From a checkpoint of a small transformer trained on Wikipedia.
Size: 10 layers, 8 heads of 64 (1 for keys and values), MLP 1344 SwiGLU, 34.9M parameters.
Architecture: RMSNorm before each block, rotary positions, no biases in attention or MLP, untied embeddings.
Training: a variant of Muon for these matrices, 365M tokens, 10199 steps.
MLP neurons of a small language model. Each row is named by its layer, matrix (down: output weights) and neuron, and shows model dimensions 64-159. Each number is 500 + 50 x the weight over its row's rms, rounded and kept within 0 to 999. Numbers have three digits each. A neuron's up and down rows have the sign that makes its largest values positive.
After each neuron's rows, "fires before" lists the tokens most often just after its 100 highest values on Wikipedia text that the model never trained on.

L5.down1115:524411582402513528502431414492475478549557443508492497428497478536431526523455564455504545480496424478479520466520417470501588421501459524477452492560319506501516400524490509572532512547405585526497551527516385484462404468466501486510504503488568462542501563512526372481519544553575457621
fires before: " |", "\n", "  "

L3.down318:440440511497479460522562511509502366466471360525326466491468567486478532520460459537381492497482543574514470455522601385561495562563503467561495479515472515493533539526443530474433522479442523407523404534514508542477474559501505552499425512493486524468523567487524528486502490514425519562
fires before: " |", ".", " -", " kg", ","

L5.down398:503546471522526485495522493398522493600465511537456475487502573456615465439360487473417511495506516516496457598375513524519472495561462505446516519412699525446439536485445492505558462433461562571486455613506445536498529453489385548555543527494566441506537521460524453592474536463418466472
fires before: " in", " by", " on", ".", " to", " as"

L5.down678:621430481478489545505480527525568526439507443496408526501467529466576538480449515508456487501541433464537572472451454477471501572552510444486538452498802474536419478543558463587513446489512429529526593471568510544556464518496539400528522445479488438431558496492628467537497474492444535560
fires before: "=", " =", " and", " the", " |", " a"

L4.down1115:489513501521529416632460527501560518460526464532572462479494403519431544396429512477486586489487523588560468478477496511520502521502524489511457483471296503540519475513456513518485500481487524503511465584453529600489472527535413531422509464511550411559558460484539460416465484545541476544
fires before: " |", "on", " (", "ona"

L5.down679:576505440475485463466477439531499521515573517451504514495468504521485509425441543464444523402523507451512542570534529477509555514473562563565472505570469593556565476503514506498502525496427490508493442579444470460506459525517539458580567410502485477534487521436523440405439576461531464478
fires before: "=", "\n", "rib", "\n\n"

L3.down827:552511456486481501485492461490508399533572586552456506527523506521492459525550443503573493488344563517450450523511550547508477557516442614500564426453533475573494491443494537516485466505452605483545467538499505447559488481510468468485528552492438549436500486451479481459513527498469477496
fires before: "=", "|", "-", "The"

L5.down589:514469525553576469557464553512473466547562601516479517475515434491463518530542494557412499432497446485389558497501455498533492510534463515449430532561693537510437514448502469520500498502525459464542438580466372531396545490485447553601537548440464590485466498464453500561489589551493502473
fires before: "="

L5.down1284:498455491524569554504460497450503486520537550480437438483532546515506501466509487594497547512429466496541455490487541485467565537527509493488456552571814491488461484504451507470393368456522471472514476490468474496415568515509461498437488612420486631461422472499482512459558563430511476510
fires before: "="

L5.down543:542514398462484545467523477618465434422565433550510517422550504520497533458396486560496501478477450456517529433503481497465505523495499549440492522465684537459528554483428516463468461490473498530514428472531427556473427513465527452518453501558491490441622586442489524523568470528539575558
fires before: "="

L5.down62:439553504479465469546457444464532474411521483455408520477531537504521487485497439519548483407434477537484463499549442501548547480505478563493602541556573519512546441542571482524517407492461455526601539485530578561573456548457464504549501460424408508493511461534507516623531458469455510484
fires before: "-", " of"

L4.down1147:450518540516574444527430444504493482464440544534475532391547522443457456448548525482494452563369536486487515493440486593557478559462545439509478576375506554491475469455500517452547573491498575514508452472505462529533389582498475504498475577547439519533548513421508537465459515485481408453
fires before: "\n", "  ", " 0", "\n\n", " 4"

L5.down646:469524447504526513491508500495490487445515456476552515524507438503505520555458535516525496535526511492530540582578512542463560545484497451483543585506999470547565351503478457526514513493485465522527482488459503487513465514409503481495533448599509475508566539471475580453522433523545492535
fires before: "="

L4.down440:507536482564503433498396443619506539472484453508564438419549545498416584531655641479480506561433488486550537536481459554433462547436497476481500553520603540491483444440549389520484483598472578540530451500554468512518526391448551641491532469495557472459538557467455445459502514452493505471
fires before: "=", "\n", "\n\n", " place"

L4.down957:510466442470517540459531526613452534491465513516478511530535480553491538499490517483507496484419529454501548498523495487489534584438461511503543459480730457441526495514519446533524524472441499527543479434424429465404422466478510481538495461510450484513680541490466429514570580476465423549
fires before: "="

L4.down933:506484533569540508400475500562513544409491486413580541409453428476553462422569536452429559597460468512536442482535498486539501490502452486456546516485770497561533457475519479583541535591490513531448561500545468483454437536419495504365501472487555477499548499516457544536497495477561578462
fires before: "\n\n", " The", " He", " In", " It", " She"

L5.down105:490580504558570494492515427565473398498456456482524478567521505359386661450463472501473472482508485517486562521408514552481478475515478483547581484533686556436495487457412516506560518511391456486447543397449503461451516576551481486530342477469633533594553533453530472483423504555470533573
fires before: "=", " in"

L4.down875:542529474516547520492506486531490511511481463532556542486496502488463486498517511491537484545551500521489533569544489469499574580496505526489513508472999498507508479499436471493499498464495419515540494526498480464506478508478496474506492495529565475439629581437494493537546438502529480524
fires before: "="

L5.down1241:595488523477498514543515523494600531440463495386447557517566557599453517513468494514500522555493524491513515430466497539483571498532520545504488442487332488503421506528484471539426498472483512524437407579593508547502505512514481563507458504459472593425486494448520450539505480500428504489
fires before: "=", ",", ".", ":"

L4.down284:422508618472417466488480461502571546530453529429593583545487468471624509604419505469482497517556527495487480515381515554542512503520461526490579543478523537493516484515547480444480498519585422532538539576406532459495490543487474535516371555630532506437454485466579477502432533470526427467
fires before: " a", " an", " American"

L5.down72:571428437474506571404581531515535532588468531461536453490474475481503521579448549409517530476458464504459577516514434429542490499528463485538443446481355597400506573460488526526529578567574509461544523454575446445457498550411518430471542394517471520408528486485467437527621479461572493422
fires before: " |", "|", ";", "  ", "\n"

L5.down137:538466469509544530515516454510485546461491460533539557492500532535460435508507559479541537584517509518481524531495505469506571560505511545499522493503999526517503478482451516502482540467517513528514540512489514471565426473444534484563549534554548546456569520568492487540517461500559459475
fires before: "="

L3.down578:534518516508524525490507434563533560481483462536510580489517470508490492531471484548557508542400448474480489541543509485516469554487447504451480549497999549555486474480446503496465504508435502547595531458492493456419486487498513471540484462546529491517576571458478492547492446469554416481
fires before: "="

L5.down89:462470522457519492486568522498499502505478490503551480502449483470484437438548549509479509578489573466555456524533494503488500465587484518530468499502999462449486587533432459447505465482507466501486512468483457485516587560539497530501479459489590442504443530447579486513455457488448489566
fires before: "="

L4.down546:577501442396474505524586474512400506540527649614547473424484354533509410432557499468531488521578541515412570522476498476547448430508454519574465478446539508533478423537537469571474542548464613452561526499512536549502483450424542546466532588514496477392571487438433563501487490462505568410
fires before: "s"

L5.down317:540456522508514487437500521563416514510548550525482521520483515514507515432473418469488443467530577511433445436565458480425461473443421553388476477452420528480492504378442486499440446495501554497535501486507503550513496457482525452486433525463488477542483534466509534530527448470472502512
fires before: "-"

L5.down402:488406471509419438421530437438466514481477536451469496491479507451460534504509560473463476470491499513593537457553579468414435434471453603477463512464604503516503522456441521530476567514461520490503467499554548510532488485532460458615448473511533446534479476492414451477595500448475464477
fires before: "-", ";", " |", "."

L5.down229:551540480485501493487501520449540451469553481535484481602505403456467526554499552479567502513560465480503585509512416540522411479451441476530535423560986442461522440452377454470533548476515473384537492500514511597505511513490453544492476540428497582521527439478524478564595556485457552571
fires before: "="

L5.down284:516574471433457512514524482536488519493560463531500521491489501538518585486462439554534482505541457434540513522496496516482545546444464482430520597506974441563589493511487391510546520547438414497524450418453482404406460497538479550543445555532466452506502529473453478423492482515607502470
fires before: "="

L3.down425:525437471520476595472522515481506547572470619425553521512480378617562502552493495494503463565499517488555483515454501524494448554533462553518488543510637556452540503482483485467544485433513521607452460513486609479515462562475483482463494487524492426446501463491427413528448520505507540592
fires before: ",", ".", "–", " |", ")"

L5.down509:525574578467426509447635472552430558568463522523471448504538474524477510559595476549488453461485546479487574475470555512504487452532535463516487487497406493546466601513348564436516531450528574463486447519469470504545511462525397492496483494542453476458350449479464604495547515514528527529
fires before: "-", "2"

L4.down106:467519390536490532471436432455562598535535516572506500506443468555518563499564469504550535572504455468644495582475489451506555547517455505578568539448635615553596417466490486596483527563460485482476514535419511479467388467433477575483552388526442458461468504594467460481489447513523490479
fires before: "\n", "\n\n", "s", " the", "=", " After"

L5.down798:498534447570473500501422510510442502523505482520518507502611463471498537452487556479476467480433522530482502472454419471549452603490499478500459563508783556513449483473511524471509454587492451493589563502527420431506440526541476558497520460471526517496569462497437513598557556505589514522
fires before: "="

L4.down130:493466532563486498410528510440464515483497494518462515538428639316521536419511580486438559541566459507475512471485466544483451440496563492517417556423459571470457509534449517501591488461422557481490511449459555579526559474516464542515491486364541555531482578575498447522447529456538547518
fires before: " Candidate", "|", "  ", "=", " Apps", " P"

L4.down968:429535512504439473413674449443446549498478507579491426505525463437490612582480523438505525447522386499543457505458479527493410477503563472387441563474636474639478514499508456446552436413463501485493411540498583541465515464520366486325518537448525492608483446505502432471431604420636501404
fires before: "-", "\n", "=", " 1"

L3.down267:477435449518413532513489485563498427533470502487413540504529519528513515480481497536579470518658483538557493437458429556533506546464502399452451454496468467516510456400537471500464536522513511583601579586452599464467460420538442473529462631519460464407485525560442530546492495551483493553
fires before: "\n", "\n\n", "="

L4.down277:594554545489515470541500516543493481485534512518485400500440423516544486532509482510536461546558464496473496556510485405535476444471451529462526474480549504542487375451565361541514490576454492515586467459494552477453484480451503480616512570552490483433475488442521516468534481464415563420
fires before: "s"

L3.down380:527556454577582516401444501450496534459423531473512552610424497385634528513519427498517494594460522496466618475414560468491503503458518498430519494510299500504469466533491452434540457436480533548508490465544506458480480493480508545563545533530521591511473505458471506522539448513526610415
fires before: " (", ")", "."

L5.down1058:496470486572467474531457491559453426479456414562534460447495553531484515387494471476432513556547536492472590525521535577477488572400488486538535568491523499499476552523480526471501541518441447519519548536442460526535426581496536464561508477502452430484664620420515480474530465512569503470
fires before: "="

L5.down235:443472491583503548522449489563550534567532507540535502492483477468455554451500511523477528522425526498516502617408525522483449501445517515462502564481870496483563482504529446503440413528472512534548452486464477405455524506528509492587496452550497470548451524396478448516324517521513437550
fires before: "="

L3.down121:504481477481441480554471541455540427529443456463704531504489439550480594520460442473548521381544498529579526546485501555501509468540491469484517439414484500472502555481412546532521472407517538518579578448463544462440545558464556496521541546555506572445478468566522482500553489527497584590
fires before: "  ", "\n", "\n\n", " —"

L5.down177:522509561388446467478440431485571524456468491540416616445539531463501449526612591545530408502459491499438445484481468568483580483495573551441413515464444477582460496493536477449577543469488534520531478506534523490425513573495552498455436586511488502574449486498445454465454501557377474475
fires before: "|", " |"

L3.down900:522549487504517434490552482527528514490531443504451530515596490526569454541458542533398516462502498512568516530521523498539439490585455476536449394434472516492512553499402371482608510451482464487573520484593420507452543493602497531443546568456478501393527531395458567551484498551590589454
fires before: "\n", "=", "\n\n"

L3.down94:483452512559544500526483523463486454565440504536604493441551478505490486556500587560505407525508557500481496475470596513418522438508488525531479571505361449485547505481445475554512534481494456567487428451477467468471451493467460514541537456442468546503503559578496479408518449496447395501
fires before: " |", ")", "%"

L3.down835:498549579426500445520544551449586489535500503486514521513538495472499542461506494441519559539534529469549477498505567496453522541495547466538416463515598450395604536501528507519349513475507514496479542580422540531497501496545548485439563524504519425441530451444457495544557491447463494538
fires before: " the", " a", " an", " his"

L4.down447:491482539504454591524627525494484475505514542482504455562469573459520489431601490570502527473532509452556492468444527417533466396467436504520483535493453566495489556463455498480411495514494594561522561487536573606468570538507444467606499540493468514530512500547476475417514440520483543413
fires before: "-"

L5.down160:487472522488574575497533503489519440463458473519507515439530520516467526429694493457478429504504461514529546538442547485462475470514427506519477507392305518579482423400475552525393420476512549480510456455516539441497508464459542460521486532583585577518525530518565538511455472541449457537
fires before: " |", "  ", ".", "s"

L3.down47:416505586536446487488519537534554508397559398473552487500477496527472468517564476450493476465516491507479470506572559552559538531500459534481420548531563594502500466497541454422399433514578417546458467517455547469498562419487517490439393579532499433538553493468378420488527514527490543443
fires before: " the", " to", " a", " that", " his", " by"

L5.down547:467519546499448537550553586581534484476415448479481486477536476562575408447588539575434455529412566537540517523476505541508494451505542526570449451504582513543484471538514533452540515542479574466507572512511541517416487480546519550452422447449517440486477556420436508434515475526459557562
fires before: " |", "|", "\n"

L5.down1302:424514507497471462522475515463450559395416554527476548539522535473418458583582537483499465526500483449489558466520477556421475487472468511507404505551379525586475446562398462603609457516620572498499485442577418453418502488477547511500444531535506507454527462471524547484426414600495496577
fires before: "=", "|", "-", "R", ">"

L5.down994:396476504482491417410473463453520536555536567442518547419394525468514491494462372530553547559575491473437562511482397508518567545513514505476532537494514438432426518474546484509402469518503502482476523535421505460515479541479536476614558508515396541465523587431496479467484525505438588453
fires before: "  ", "\n", " 0", " /", " Total"

L5.down881:525420491422462563438518451527534511482466484490475552545495474510524531538479543539519478567466563546494580575532487424562513426481528503515363451492644502536462508441543560514521525466495477487385492548459418526533392452450459585595523437521520548476451557455601426500541480438475545561
fires before: "=", " =", " and", " life"

L4.down647:440499603424522488451360482495465610490530521577517529501496576520487487526521522514521614562548636504419441468485526542506472424489511501554432495456395497448447399510467396491468396400521569489518503433514409516445513501546434471477611435566480408473441513430539462471511481526449525531
fires before: "-", "."

L4.down1120:511493452589538579535626544487536469553449513404591505510519347498479595632436441556522548482413456503473521534459433475412465531470440481371392463465473572462560544488484554525532471501446519559561527494520554429486476503451522488494542533522502534504430551529453450488471548587512649528
fires before: ".", "\n", ",", " |", "\n\n", " the"

L5.down562:471511355482521485535367471461484471517516428496524515588465581507581456585494462536539480497467613574480511494485482529526475472546522558527527473529541435545610498418484472519502578449467505518422445488522481500544471489494445512457454466563590459600391522517552527503532509470477474455
fires before: "-"

L4.down687:473447443544526475483493407502554491487497489580499539561511550582600561548516427529585485483485505478425498514427410512496409517626525433385512547441594418495523518440530492434487477502543519515497488490498518515545465508455443520504541500554512496386397546514484523506661542519437557448
fires before: " 0", " 2", " 1", " 4"

L5.down1019:512423460509507428440584525493459528500587574476549517474519515471496458470405509484558500429450501469569542445419468501455500563452463529486430548561861498473472520477463478413427449457454486360471481623553501551440449486483542511372529544449489528498577457472506504536557458464469391497
fires before: " to", " in", " as", " a", " on", " with"

L5.down1239:566533526559563565554444526528463522615492456480420518497477549511494422476569357537463484505519480574474458501496506492461456490495393435556540465529625488489446477552481584497431418460485490490426521547565561456409462532436535457459508457470561498511573520480570585537487448508536525505
fires before: "=", " |", ":"

L4.down598:500566502382510499546517519620434477480525439573552461557490496568562543420530560511514462511352523529543547448566509464637600496457577523493554522516538523473500438574565468604491518484465487511472492501518578531476474530536543519580490510445467495509463433463491552514441478556514437596
fires before: "=", "\n", " 7"

L3.down506:453495573454487503518516413527535428475422430564430517430430517512539453469573515431472457511475561510526424593537522580544455481536467481473519581451463483569553488432509486622499516517535511612524428518522586456419549434495409565535525443531529504510560477462498485534486516500467433534
fires before: " |", ".", "°"

L3.down580:526438454561432572486504464500531557537570581539551571430504546557520538519454578422474560507485604431451552541569490540483470545566563503531479467483538485486522484600492461527468580522494463577441431501494524489501480558545456537475584591504465492501504440443527499565384566510445636618
fires before: " |", ":", "."

L5.down695:469499510495536481513560452539538526577535467555539563513517524469420519478422481537552482517453407511468554542525497489466536610532539452521505506485841513525544432495474468506517467455504456530561497511456580390464476507513431435526490373536417467493608512454407557540440459506498537471
fires before: "="

L5.down1166:499514516507618496563492492494533499520512501535520490492462515566539508545541387484511493556539492521509483476486545523444506536502486497491459462497999517540505494519433562510499512459504514458511503553531496503431513510557448509526511523471569523474513547430492513511498421469473480488
fires before: "="

L5.down621:505598493475563395459469557582583549456470430436498456532436543440481521504400478494517511583579510552482477429400463484635466573533589481573545552500531477571482521414408556427468477459587510601583419495458602557541444450492388492451529462539541508512378537547512523470527506467529530533
fires before: "=", "ments"

L3.down629:532461457423449493499458552469398457536500525498579424533448433565455461542467538423487536403507477493561467575457465477525471489514479461499506395531430511482468473492551541438476478580515588466514487503413530465516477492456501560440526505470607544542510578510480452515573433530504526460
fires before: "  ", " 0", "\n", " 2"

L4.down47:560470476509505474466474391586525365498491465521498452454427622603470507542573536480530518561497489557443430472433496558409461359466581502450410458464445483488478520496456505577545514495449501572521466548491424514583508388582475472397504605531601428438481527512487517603490435518524550479
fires before: "-"

L5.down139:505547504539493506501505434536485455487446537588504519497472511445484536497551496438518477514388486501471534664497529566469507657501405472503610504449463491577602466501565589517465494500478466541551525528494496492485522489415522491497528511529433462506583513472508479580465507519526521474
fires before: "="

L4.down1302:528489409485476458514453472567510481478508486349427538424579525434525420418497555516494490449562474514508453480557537525518476526452513417574453546460396400541496420489488513592440517501440429617498502520476603499518444484591425518513456526611511531517533467478557542483575573451420493524
fires before: "=", "\n\n"

L4.down1028:540397505460459428405443467518529459457513468484471497413461456519522551423403464434499564540406508595440554486494452461574500488429572472518530516476443524466568522464429493530526468508441548418523515453540487518416543492519547456477465559541463482510472404479529474470506479436482515547
fires before: "-"

L3.down599:553463489473478470502524545399517541456531479505491506564469458557537512489499541438455471508399504431558605472434533504495533586452468555558535438469773512541569454509504515513442459465515441508457427512497535595563520444416453522507513478449525505416543528513526517582532517489490495578
fires before: "=", "In", "The", "|"

L5.down642:470514588574509500565582488519476526491518604459421502441418548480563473549564421459550481476423497505533475487467527434475562494429586558570485523482586482456496499514548534503457466555502598382552511458451439543551488455458540476429480518549547413477476496477519502543578484471501501518
fires before: " |", "|", "\n"

L5.down1304:587560539469501493462490489506491469534487625588355467528505452458472554483592500422427515466563520557457475455552397501434488472577506463446536534485413483473509486479490487619471463490570485489536550499508546468478525504474436496496499568471488487470504603507544496433420475506524506496
fires before: "-"

L4.down1264:512499510489445508451581486508512495517510457503531505511375486499535468546529516492550544541508578508523466530542550488554447465535474497468429470431509491490548410456620492515499547518556450448479490476485616508497472526543594470446401514486641513477505534386465486520463481501498564528
fires before: " a", " an", "\n\n", " the"

L5.down256:531489483537450579430418474540535489545455583490494520568548522476520500491618551616445364574482503483561503544534501473560508488551518501563465568567521518558454445429556529381476482454405485487523445492485480477530421537548516490532494523631472487534523552504519466387527426470402527478
fires before: " |", "\n", "=", "\n\n", "."

L4.down70:418532544446429577500437554432545524453535442595535538475491534537523500509478473570582477507445618521528437507436576472467537394525548476487466451546768462472471458435501530469500421526479624527497587398552447475510511463561496482442489539586496492547553492532463557460626625504514446558
fires before: "s", " Z", "\n", " |"

L4.down1087:434510500446475542532522485509505504510474558475472542455507421443538570488468481410401489525507484492488574570500569411386484537443474512478596491494554495537498502597499519425438434524566544514540452544504523527457439531462487594570572539473528485525577569502454438538512507528548517474
fires before: "-", "=", " -", " the"

L3.down1098:527564462511502497498559522481477506488459397573460506529535479516483477442609499482418554471636531415412387578489484539561492451594418402550455561493599516539486458486517575468519403587483480466535505445506486488503557466463645427489425496432515433485536540611458506547490527501394448581
fires before: "ES", "-", "ced"

L5.down1013:529545512436483553483396513445553396595526501487478527500565468547478497463502447493464440435597506543543510409518494450464508503516595487530562552480999516484537437565491512500527474385511390502514490523560475561472632511509470528467466517482490486458507483540433512468518475521529561550
fires before: "="

L5.down219:513523514486489435458576492486524467502442469475508487476522486456495547511479559494525438457462466556408510470533478525534466479474437515443490509559999501474460470489561538596582478476478524550388508426495522542518464446425482444500447491454517533477507590511505497516545428487485582493
fires before: "="

L4.down1144:468540433449502512558619463522574544609494497482411567495470557456445519468526438525548540490562502510525534496451552478413437463509546498436523490556407527460524475562534459429530553490522527548480490482508498454454471510439463501519345579412476514550474547495521525513454601446469528470
fires before: ")", ",", ".", " -", " in"

L3.down1151:506423522478474500471498484532470456501526543536446521517605537530505502462539499428481501503520411575541502561474515412539578460487502536449529554541417586438570373528473459446545427511529498462563434567560549535509535492452511560432439500495530465500577515463434502543577511518554603454
fires before: "-", "\n", ",", "d", "."

L4.down639:488507478544455519492425393533510471570416626512567460466490578542468454558471489538551445423467590517478537569571405508390539518566467586607521599466372499535563516504506459613491543476503509488549515453537528479531520494475567537532439507567463546437512608526485462357510468454441492467
fires before: " |", "\n", "  ", " 3"

L5.down850:538507540577453479558496552529521535408433476486485459431489498559402454520470606537576484510493443440477491585521467511429594485430522482524588512426541487480526560482485528503573413501509508479538417437546502495430444426479541553592514504513483417465513476416409529493510495530410531502
fires before: "s", "bit", "t"

L4.down975:591500435387520480588461463519421461472518510375463477513481456457495508489442488392407453430514471476661454503556496504453425576480484487522539447495512482547606591562455446499464563531452436442547539504466478494499494578555505476472535522447592436489546490485563416514439495463479432505
fires before: " the", "=", "\n", "\n\n"

L5.down1175:477487453519419491400411568399498445577545522473391513495471610494505475482599438513468500469398423453437517467541482493505444492478441501503544550473548565435515460519615494652511473542460571467507430506545544441377492463521531432590434559494548526530419394592403485581396444467541499438
fires before: "-", " the", "\n"

L4.down587:516426552540527421442472587478590555504598551547506549543470446560551482549521475426480512478404480489478607533474437532567609551503503499495488504516716461515454514577501489527553451511583412480515531489531427608455452498487518507512448457508489480499469495510419516539478459578477520447
fires before: " the", ",", " a", " he"

L3.down19:592558550469456577463498526474565510474565522514436539441481549467567459457541542483446543588389502459514532502491508510522562486516587474443515565431803499474480462457551517440479565507505510540481507493430524520565470457510480547465503432424534422465475563493438515587528571536478535442
fires before: "\n\n", " The", " It", " He", " In"

L4.down794:508572503558487508489575403502521531520430526425461496487487483488537502465478547530444369525415517482556512520478490431510454522548510509542602489416647498474537555502494482440516439485518514415544426494568476500555542557476476547440442490494446519448442526432460562568582453619538494523
fires before: "=", "\n", "In", " a", "The"

L5.down1316:529464495500560439441449447406471473573546435489541510412464456560579501575540568476506474585464461487521542501457502531420501537510497513583521488507512472507487498419549509318464537528544504542578492488496570511413481521480496551483434470618471448504528558457489480445496528536542466411
fires before: "\n", "\n\n"

L5.down388:547499513603492432466526486527552504479501498515468503570554510464519449533444519508547508540461496384518464592509455430556440571515431518470562535458999511480526473490476454543449524549562511544513422482563407549513430521504539455472494614493491503519511505456488500520533523512522470475
fires before: "="

L4.down56:469436511523480463495446562497521444441533442532483511489495426482500446421516543391476531543488413498404544501435429600449518486526495532573501558509176520513450489573531473511590467520546476547534473455515521484514523534487466573522455531439451479573497430463573475464433571524520459579
fires before: "="

L5.down564:433564466474537589496469435517439473492470530551378482499562413527520478559554534517483614490405430558484570560512511497439460523470528476446518518550591405491542460498613511503496433634444484522544438494475539472527502507600469477373533399474556482497404446468502400502478533424439511426
fires before: "-", "|", " to"

L3.down453:542530502423374458485539458497447560550553532546476480521522512503472543593481571609411480470486569577604472562479440482435455424549489496506494533472447557487414446522514538506497531556503495484502532494493440530431517475537508496563501500496405498580486486453437488446476456526535626499
fires before: ".", " |", ")", "}", "wa"

L4.down861:497469486403498477506504545500534539584507398494522504481427509478471525444477509541520465524520506499484469497479469446509479552605498542467472507424786500553501444469581493487590530448473491508541430593542565538481441402458515576430460474596559513494570532454480523564526468539446430498
fires before: " a", " an", " American"

L3.down791:499586463438542498443520436465542588439492413611407497464495610541437584518464550484407500463511499392524472487423520429467510510513549476454537466574402449538556469409501497494411457412517570501525507547490497558447491535494560491548469399464516554500575503535549502501507465472489523500
fires before: ".", ",", " of", "1", " |"

L3.down630:501554520562567519490528448501565402545479448607493495393448519531508468567484384451429505502605499555479424554407613505431487494509496480469475474474611509569544552459509406523484543567463608525626514555494590510510478551416522495498469482436520506401584481468610598427522480385509520524
fires before: " |", ",", "."

L3.down166:421544549459558431564455564484456480455513418520575529526542493477519573539489456493467523530444552541401495508533613550454581519487554536354399461529616467397421468520481549509548484590513544543463577522462550477518546399484623444531539559529534497608538568420489503563561498538427556540
fires before: " that", " the", " to"